config.yaml
n_layer: 12
d_model: 192
n_head: 2
n_kv_head: 2
head_dim: 96
d_mlp: 512
vocab_size: 2048
activation: "geglu"
norm: "layernorm"
norm_place: "peri"
norm_eps: 1e-05
positions: "rope"
rope_base: 42600.0
rope_fraction: 1.0
qk_norm: true
attn_scale: 0.161
bias: "none"
tie_embeddings: true
parallel_block: false
extras: ["capped logits"]
init: "normal"
init_std_qkv: 0.0238
init_std_o: 0.0238
init_std_up: 0.0238
init_std_down: 0.0238
optimizer: "muon"
lr: 0.00988
lr_mult_qkv: 0.4
lr_mult_down: 2.0
beta1: 0.93
lr_head: 0.00671
warmup_steps: 0
schedule: "wsd"
decay_fraction: 0.564
decay_shape: "linear"
final_lr_fraction: 0.0
batch_tokens: 16384
seq_len: 512
doc_mask: true
train_tokens: 198400000
steps: 12110
dataset: "wikipedia_en"
MLP neurons of a small language model. Each row is named by its layer, matrix (gate and up: input weights) and neuron, and shows model dimensions 0-191. Each number is 128 + 24 x the weight over its row's rms, rounded and kept within 0 to 255. Numbers have three digits each. A neuron's up and down rows have the sign that makes its largest values positive.
Before each neuron's rows, "fires after" lists the tokens most often just before its 100 highest values on Wikipedia text that the model never trained on. A number after a token or word is its count.

fires after: " " 69, "us" 8
L2.gate333:129109105098110078133152170122195105117154145137126147136153132169140096149145093118126149222087098111120102126167138170071106124156069117155145142116123155154123122134134140114046163136130079113127169103135145137120087144162144162108118144109107117112119124127118127146126123124108135145118142104106151130140140164167159102121093147097109159131134130124112084128149106095134119139153164157147111106123150143128116125113120117144137107169125083119143145142105109146147105102162118114145115141143089138091155137136095104107107145136151127133103100126121113113134098119142115099
L2.up333:093125077130118091153165146106156115149149141143128132124169108182155098132128124099119174185096121148084106135161097156114131131146107121166135107138130129145106097166108107096083134169134074077135172104130157123129101157137141171128101143130099122119147138139084139126142111116093152164123123103080137112122156191155159095139112151126146152123109129078134083140141110148162137110140143154143114124122149146113130098157105115133156129159096119088158133135105123136140125127155151124134090141124090088097149132159117119147114160136134113138104124099115120124155078121131103122

fires after: " " 76, " a" 20
L6.gate233:151115146120187114123122153139134121160124138122083151133125079133104098112097134113171126138121111133115118126150107131165167123173096134129155152119097130136121119170164130122164108130093124125180087111053143097126108107124099107081143145135122132099127171190125119139157144092129137149107136159122118163090167102153144136154128153137120099166080152168146127136105123125124111097121142084125117108167106108119133148096101132142127106128148115128157136129136119127137152134127148121153056106166153095084123120136140125162165129148109126161138169092136095123108130146101154104
L6.up233:090106107134166172144142106126130142149126107165145129133185144129111135046144114154156094096168111173130162118117115170145126135118127132128134125104136158079129167121125145154163119096123101118138147141125166143152111158134154108136139111156123103118126104172112146145116135176128173119116172085139150121155173139059102155173124138117106132081120114107162100119127128125110159132133099084110100121111108085090088099165157121143163147102146122149154147118144113104126144117158132143116122139131126106111120124122120121092129154097084129129140114090118119121108180128106135128

fires after: " " 37, " an" 13, "." 7, "con" 7, " |" 5, " be" 4
L6.gate445:107150110104152137130156133117149117154126156138112170126120134121126098101122093119142106136123127164128160146094109105107123112159123080147108187122151144133114106169154108129118143095120111132121150155159138162058120142175093101099148105108079186146084145129147097131130203134138146157110161132152150164094088146145152102124161076129110161128111105127104106120167138116082136094106118103123139132127123158131098123111102128074131150142110137157099098170162099124138117137136146123085156152117099140131163105129133115108133128137091123101138125125151152136116124148156092134
L6.up445:159153133119128117109124082144156130121124124141163118111106107112128171123117103115146151083143126112126113162135137114174122104095145100100133183151110164108164094197101106135123113133129117136126160122108108075095177161106156111131127133157134101142138104077150107145128141101169141094160111139137132108142145101139130067172137171144118121144082136132155165113166117102157138123122109167113117106139140103167148124120126095137112113102149121166111113132138110132134118087116128127149105150097101127104125142154152133112150140108126164135213120110096090143160155117114103137

fires after: " " 20, " the" 17, "'" 15, " |" 5, "–2" 4
L5.gate499:134153143114075160089104131101113148084151171154153120142120176112158129112098133147131111173128098096157143167139113165112096154114124129153128182136098128106151172149148121154101156136133097139142107142132125136100141138120172142123138079163139100119119124108124127149109124182138143079127134114147117132139168127103171134123115123104115130180166146120140123124136076117146155104099111091102161083158128130118125099152119112139130082156115092181114180112121125114087084134116093131109175110132093091128134158136081146134120114137104135134157114109125109118133136150114144114
L5.up499:119150096098106120144112101087097092109143139129166111130114129177158168186116134139118123135123104123110144134128124176102132126128102120147094140170094117123171155134131129124110113112118137134111097135078135171142129121142147164167109103157127167140109094134136105170178120135148124101127174113131104116127120149143186102127124095101120123102135135113125126152131100143120100117145081096146100092137113118165136070106119137107160115127157135144189122080113158142137135157076113174090132120111125108110155147152161132123133125108143126142105076131123145154141112167104105082

fires after: "s" 25, "-" 23, " S" 10, "er" 8, ":" 7, "y" 5
L5.gate48:142162148077107159104127119124140142111102169108108138132130104118105146150156100127105132161172152114116107101148087147103113104085142137145194086134112111156140117151126130117156117108112137114109140136188176175128076125123115097136102110112119139154159136113119124114095147142092120096158132101115098104123121132135120104166162161153152128123115138139123135107180110098159117131103135165138125189112121105126124134123104123118112147126150101119103148123117138117112182141116155143136163051138116163114152066137120119102122176146141131165143129147147081090128107117123134149
L5.up48:115104130134159165088112124137131139138091141131091111105135133141179127119173112142097095107098126121076127124106178138114107147122107140143139113133152109154134126093123135144125110167137159088140148140147164138125179126129144140167119147110085110118139117132089115106115152120133123087153132143124139153130120149101128127171038171133134149136106163153127154129164121106113112125141112177134143166093158147094115120160082127139155135089109127151129135150121131152104155096087113147118096076095137135116154128120117120144137135126064130145109165140135121131163104115137186079

fires after: "e" 23, " " 16, "n" 16, " ex" 10, " E" 7
L6.gate369:102123133127188095152132111074117096111143173083168127158114127163140105153132131165137166143114141085141109147082109092139158143148129121116133112106156094100146089150109148146127118151100133121129126170130138130121054096146162126060150136123095148090148145113125124140140145113104126128117125133150157120113148144162132104072121137104129129106142164116134121129148156132100176132149121131117166107136159090168126114165115142084152133148098083135089102124154142078157159109110168166130132098104123156130136146132112106111116111118153154143103111163139125123142113093116124131
L6.up369:130144108124137115124139070097145162121123097194090097110112151127105087118152110119180174107116162131099135135122147149117117154110143134120127131103116115115125142126145119122154168129110126131086151129149151088165113138091116079095109125140150129125170173156116127147126121098152115138136143083123132137137121148161175114133117170105126173155108109078144142160101109114108112083123136121098165119109149124104116096150133160097106134143147124141165077094146157100132137133121144177147083121108145101132169141166113148079148077135119124135121109127148101116121080126141158108

fires after: " " 97
L5.gate19:087114116138117136095125122107146108129128118153154129118111170130147108117132115135116126133137128116162089115114119116114108130111144135144145140106140163126166124138109118139158118110104139139115136109103165140163113073127152142128166180129147096126165153190165076099109125083102109150103140138130151110082121141146131107131112115124146106151126140215167129142101163063102133122140153094130113110156112090096151141123146127098117142182135150122145167152092123134161137130144137080118120130133119134172101158067143102115147146099149116117114141125153105106104156149083171102
L5.up19:177136131145149116132135141099095143111148100174129114105164104140096144117098145137111095133099118153158124107151114125136091163125158132096101114123114132114125152102149114179157124137175115137102105150123166105102128131163106076125151116112126109118107128154134192156121144141162169092123154122132130174103139130163159140165116106078134138123120175095131128158098128144093101148139080113140132138122131121134104137115080159104140152086124117138148109128127133091108172121137169124177129110120143141094135120086146145112120104154074093118110132139064166152126125136135095108

fires after: " " 78, "-" 12, " (" 4
L5.gate507:167105124112146149108137133167118146140129185167109149128094124119125102120162139149165133129129114107136168075132133097158120139158133065136162079104100118124111122172158109079132105105080100092138145106115145132091160161138178155118145097135123098170119132177120152105141107115112143128096161110140123102094142125149122096138153141097128118055142130156085121119153123131131130100094161118097135121136131140119111169140124136118170153119132134108156137149132131116094101127127154097128129162098148138121126133141062113122174112126114120162168133114156116142131157152139154110
L5.up507:148105129077151124125109103163128142131155165116138128120108116105111114149105151106128160102134126111148107143121089132155122126120135168126139138086137080077129156161090122108099096144114141153125128100111149114141139162140134138114096117121178127150142119134120177126134150129131103122166128105084118076125113167177126108128143182106127135135139137112114142121128144147116080087196124075117118155130119119187123109130131086118130144185136126118149173106165160154105110135135123140124093135098091121150158096117122139097109177124183147113159120136089115113136115138163093128

fires after: "s" 23, "," 21, " S" 11, "." 10, "mp" 6, "e" 4
L5.gate362:113156120132140100129178109089124133150111152099125078160154138149136160117112135156119167144162164162131106120133126076077129138128131089139121134148144176151226099117138122131090156133116128144132123162088137087124087100107095116153127142123119140132084151089111158161133167145102112112135106110157106111105123147114117119166159145161132129106151124132149126127095123136147129114125123109127133125085122129167173143113118111144145119159129145099176125116134169113126091114079127129118129116089137128107129131140091141152113109155131146098144155142126172099160104081145138176
L5.up362:136141097095116177149204137123081130133133139109142127145087138114151156151147118126131145168117162100143115131122166083129112099103100134099127156160119180133142102112141129124141142138128152116099149160080144102101130097147132131143087127130140146137111141122105148107122150130125129130150130153095121112139073095089097182126107148142115182092109116140107130113126137150142113104136130176128139134105104106111177142144134117104154127184094111166125143173114121158144112113093179160088126120097140139112110108097105132155100141118058139138121158103170143143127110132111141141

fires after: "s" 41, " " 12, "in" 5, " Win" 4
L2.gate276:137184096127118138118113150082114068119156115155138135132149136048136125098138130177145142136108118119146137104148092177118106150117124121180116123140135147152148109104127110161133135153142114110155175148122123157161115138137098137137117139117142134161155103121150132146120109169131135111137104134128127091114123131103173087127140123056106139149132110110117127130156119154125121169156142132114107137117128091089106116170110148122086157109122057124102140130131116158114146123113119084123169102143134108147137104161103140110158139154181085081145132167103133114123094122088147114
L2.up276:157154105110148136131108166129100121135166112179103122131126167076115090113120139157112133130147067112156108125147109148118130155083095116138120121136115114139134126101154101125138134130097105117165162151142113107152108158149107171141095141125138090161148101129127126134172073138123123120149117131104129162116120107114170160130138086089086137138103124115109109072156135181147132094155125110103114137144142155108138142155104153130138156160130093105116110140151104166137111135145130082131139118119112104134143138173110158132120153209134081064113115148097117118141116112131141109

fires after: " " 30, " c" 14, "op" 6, "al" 5, "en" 5
L6.gate357:128143108147140154158117139142109129113141160136110131155137118144144092183136143087163140121156107100129137164129148124141110125119096154144138099129112058123160113111130164163116092133117129108108056124093120135130093119158139121076110150114118086146151091114133091105167170120084141163099150122147106148166143113131166115118154115116134137133150125140125108171160100131123102142148158128137117163086189125103081133139105116139134152139129125141123160132145132189139114164175117111091119113113145133166139116110108091121131112053143123122152136101119123130104120103107155140
L6.up357:135129120103131141121155125138105131120148096157118112143153099137159091101132141167128094128103140125178150096151105143080068098140103127091118120144134098141137138134135167158135080133158142147171105157125139093113116102125127118125127157134092134154120140160127151150142149078088089141112147166149123094098141127160157141145127117115143119130112115124135135104105118135164120144134108150117120139162102153138154163121138113108116133121106100146126094077207129088165154154155158142093139084153151152118134199126118121101100104146124126147118091102129128170081174130122159126

fires after: " " 56, "°" 14, " high" 6
L6.gate144:152155133174091109113090117139153107139148104118080127117149101105094163142094113184148079122114121141090133150144127132140096172104139117122104105105125122107126107151100117155107150155198107076140182102108120128105122148122190145118159148124095080136113114090171120113113123126138125133115128117147147163183147106151104135118108099120083134142155133105151134157130137134119112200134119058131079153128147128124126143100132146143114158154133105123119139110115124125092129143134138132144144123117141133142142128167091121132143167123090108121132114161124164153149165105137137114
L6.up144:132180074139124108115111125087154082112155107171135194161125129150125160115112130149123116156084095087086122087179127122125124134128130132139108110110124154123098121144098132166156143140135112129107149088115140143128140118132141118104114159104132104144145138143087134144132155070158158115168117082122142124100123174114130120154161174091125089088166118122136170137140117141123170176139131121132156067121109111132135124105111064129146110123104080111116112131141119128159099122140146117089111143134130124140156104134143164095152148127129127146135140128114126162137135087087160128

fires after: " " 37, " and" 7, "-" 7, "," 6, " the" 6
L4.gate413:134115097177144096085108127130150093088160091086092185120112144133133179150099128142146129138156117120122131141146124142083118146188069170113118107142154128113135142145111195119117107151170132132127132115095122115098115124164179130126125116136138095094145133137130125160121136148125135120132113102123132119143165097125127091098193149132115158150111097147143180162130081154170113090133105126150143155145140128098118120141092112134129123147129122139171122105099118121129088123150109120137145106126102142118123132157124132101157126129099147094121106136188110118114110124182102112
L4.up413:131122102121128151095097128090205144115173145122159138147136105105118126125125108122106098132136099079158143158151135162113134128133081150156157130160129139096131166162083175093118095129161111152160125131119147098111084109149123134082128129121155157146155100156120134113108129172100159158124160108131152130143137073109153126125103078091109145149139108117117143145117151142154137117124148099133123180120117160129104116124121149133151128149113129147119151090068132104137105115115110090177098095127111119125148128197119129094117108101101122135136133107134135174124107151125104096

fires after: " " 45, "at" 7, " K" 4
L5.gate372:175113155096098138148114103111132141084143153122132141112146080130150098133162156110138122130119149141139115102121090124138166120149122097102169060091112173154122139119129115133144090161111123098115138135102112131165079151113155172138120118140170132164155143167132117144146098122134123124097114143085151105144131136118107114115139131134067133132138106144123168134136155131067107099079125164105117103124106160142126159156126108117137098097102140119157150129131136156113143104187135121124151163168164155117106144139087139091140122068141158123123098111133145106103163162121143122
L5.up372:189107112125085173136123128121141126083158140112164170130119127136153158084125100119130135124142086124100148130170092104144151125146128167119142116137148134148087138090119135154152138139168094128095115146108095191182130133100140142113115156100132128126155148138116147156179142108146157134098145108149156102102146129121149157099123138070147119169112117104163151127108100126157117123109112098145150147121106105112122096133095079077110114080148109134100139160149156130127125114145109100078107108132129145103126104142135124106107136092146141135130159103160150106099124141187143125

fires after: "." 48, "," 29, "-" 8, "−" 4, " B" 4
L5.gate218:097136143185107169163078113108134125144167138125140114147103175082128127192146120145138138115135127119100119148107116140165087119146123131117151178148137141111134097138166104114120150066140141105138146152131145117089107141108158107135144132072110095170099145156140132164111086126097119104138130119146136115145158159137098133084127114139112133101080157148142112164150132113113089087117169149125156118100138102123137101100131108166157105142109092151138102124143142122110111182114147137148138093119114138118151158139134158115142109180061126143141131112149108129133141120124145097
L5.up218:125082120121092120104102109144112154175148166150154135118137133111149101194114118106122135123112127128112103110144110095115114133150110173135112135119143108145134181098120128154101124119133146105100088136137148144116149146117123119095162173133148154121095106080122120135112155131099125082113172146108146122147078134136130149145128147072103160091110149154124150144090138152118118132161113107137132201098149111115177116124124115124159139086110131147149174136154163144115122146144145115078091105127155109167137145114124131126121103145151133176129070083132131124174136085125123113